MLP neurons of a small language model. Each row is named by its layer, matrix (down: output weights) and neuron, and shows model dimensions 96-191. Each number is 128 + 24 x the weight over its row's rms, rounded and kept within 0 to 255. Numbers have three digits each. A neuron's up and down rows have the sign that makes its largest values positive.
A block is one neuron, or neurons of one layer that tend to fire together. After each block is what it responds to, as a language model described it from the Wikipedia text at the highest values.

L4.down8:125147131158127156141117128138156148120104166137155134101141078114131167136149114119128115085131167123147131180119141134138161133141118151104115103145095139092150108187093097110077114163140151152115147158165155090126133119077112109084192135120120155127152137132111130116126125112110129139
Description: Fires on pieces in the middle of split numbers in census figures and tables (18,16…, 4,733), on word fragments (ives, pl, tr, lib), and on closing ")." or "):".

L11.down30:101167110135178107144124130136155148095148131107101147104115138120133150124119087106137096139146073111120159105129153153102164140179106100104132130158110133154182093098161081135125111142115152129129129122131110094141215105131126115140165118126125141130118083099151085140109114100108162115
L11.down33:105147128166121129136115169146121082136097105108136175126110123159166157099130109083091134108125142138127132151120119138129131102141130136128130140103125154143144119143103154121134157130148109108110109133131122121162135128127125159146121137141195088139144099126124123087102119135114146148
L11.down49:137134108181136146142085109143114116105139105138139133160108141082140102110122117114133144124134142079077108089174116146128121171139152120140146116116130104159162108100147182108165195104125123152151095109153092127155105119152185103121122120100112110155104133118128118162130107176123166101
L11.down60:122121111135126143103135134140149160090132095148102101119098116122104111095135151139176148151148124115100112094103095147130082097097145123176088187129130081145139130077146122091133128170106138094163105124115137123148125157106119110100126143110163154092130125135115148130113147144117124117
L11.down73:115125109128114128143123134104149175121153117122134137143132094171125147143134147119155106129134113170166145156089145098157095140142107148184107113098102107124099120131150148122145117100127113105153092098150123148105123104154125114119125154115130114145127096123108153116152156127136107138
L11.down82:152126167132126108116135111152151115141093080128142131116132078154164120100119124109143165119160101147139111166113077127146152158143151212152102125131093157151132146103178144127153145100142163136119130132128147116145096080125103157097093164151102151132109131146091129134169106075079100145
L11.down126:160137100133159097118109179204125106122104151142172158117138138090122143110081111128113123148139140135142203156115121157130135114169130144121094116163147148183132119134094173103144165154124112133133131140130104086117188122148100139092075101147118110098082121138088150132154123124138146134
L11.down130:084092121130101088126113132145131116122148134124104147140129167112145128134121198142131129164133134093133148144147148126105142148121072181146145148143117134111145091113125172138085150116131141190145168116148132137129156122115167102192146135132076103126107109153145106098180159073160111129
L11.down132:142109136114138142139154099113149095132110103129137098101105124165144166154107131132146129125146121137109111125196128105155136104190106128146135120146091109108075136160146106105110104134140109098152148133112145168089097149158093126133125053150114120158153101103092115140120113112154110090
L11.down140:195143132130121133083108130132157145154145134138138112161087200154128125170126180124118113146184136142145088110115125144138099148113119117116140089125133155103105144116102124153127147113162107151131132142165167111124121157132081129127109108136096086133122111118137100117131100140152091161
L11.down149:081128172092140182136154094146169148100121112159115141155133127098161110127130125158087133157111172123118125112146146169121157146159175137119116118115154158096165110112130125099160138151151095176121126094149113114129110146110129105143132131134139127151135183116136109133103140140154141118
L11.down184:131111133084143119142148129119115111104114137150175163151155141109140127140103143078126133104136093086111142119084113103085140119162098132119085126156125107152116113160145162119134077118136132069119168137111109150158116171132135168138105103124168134115146135159124122126114119148091113146
L11.down191:097122105142097158125142147109121175116131126091150116115128135122121120097132126107169081121160139142096100150129142139138105072099104099130105114122149108117130141101181123149115125147134121117143122190149123115126129100115141116146133158156121086092115121141164163104161129122135126159
L11.down204:110135122111137074170143096119123149084120144114138122117118096089116119183171118184130108127081127141139139091121169114159163125116102142118172125110141135102070117135140114107106081104124144135133141158106105150126106165144191165119139154109150142093141124129141130146162116134083120140
L11.down216:120121100116116102112101138127112124128161133069152138146139112114121135176117174045148184142122159152142085131152072100144093147119125107091128112082135110174110122095124158133130127125104118114137143084126119145120111175113098106100129121153135117126105158122098120134164076164108097143
L11.down240:148099113180117124132148087147148114127133097136157100107121135139152072143157160157117141093118126124133047126112134153113124124090147122158140170113115125167175131133139122093154132095126130168096120119100151098141081118130132116125136091143131129126123107102138133108091168096145135118
Description: Second halves of words and field colons in census, climate and infobox templates (res-idents, humid-ity, Time zone:), plus that/who opening relative clauses.

L3.down6:130130179106128165132141135111165181125135148154154103130148144135144149146128137154066126143116096132130118152115143091122152119109160111087109101120122134111110134118170127114175197094166118141142141116157161127112135149111179128122126100105086123139129142151124153142123126115160128135
L3.down42:161118119130171124120130134123113118176128146101123147190160171130131104185128160111119140156093123195119153121123151165126105139124126129158135174161120151126130113186093149137153146114145110143117129104129170090109149070133094103142133133128170151124173138116083102155087126142128130132
L3.down89:149101138181123099127160115124151118170119099092090128134098145125118125128153120169127128156118142105103142166134147148080103157174091080145112152125134153133124124100137116141147096139141172116098123127145108124153149079119113121091145086149193181095108105114138128121149135165117128141
L3.down177:097124139122113162141143127108163121075127127140110099123127089132143106149169159126127101125151137113096112140126135112163098114145103112145140151146111129100155124136135121114137145107135149123123153131114129164161096122062117115109152108112122100117111153143144090120140158189145152113
Description: Word pieces inside split words, strongest on "ode" in infobox "Postal code" or "ZIP Code" lines, plus th(ought), kn(ew), over(all), ever, and "m" for metres.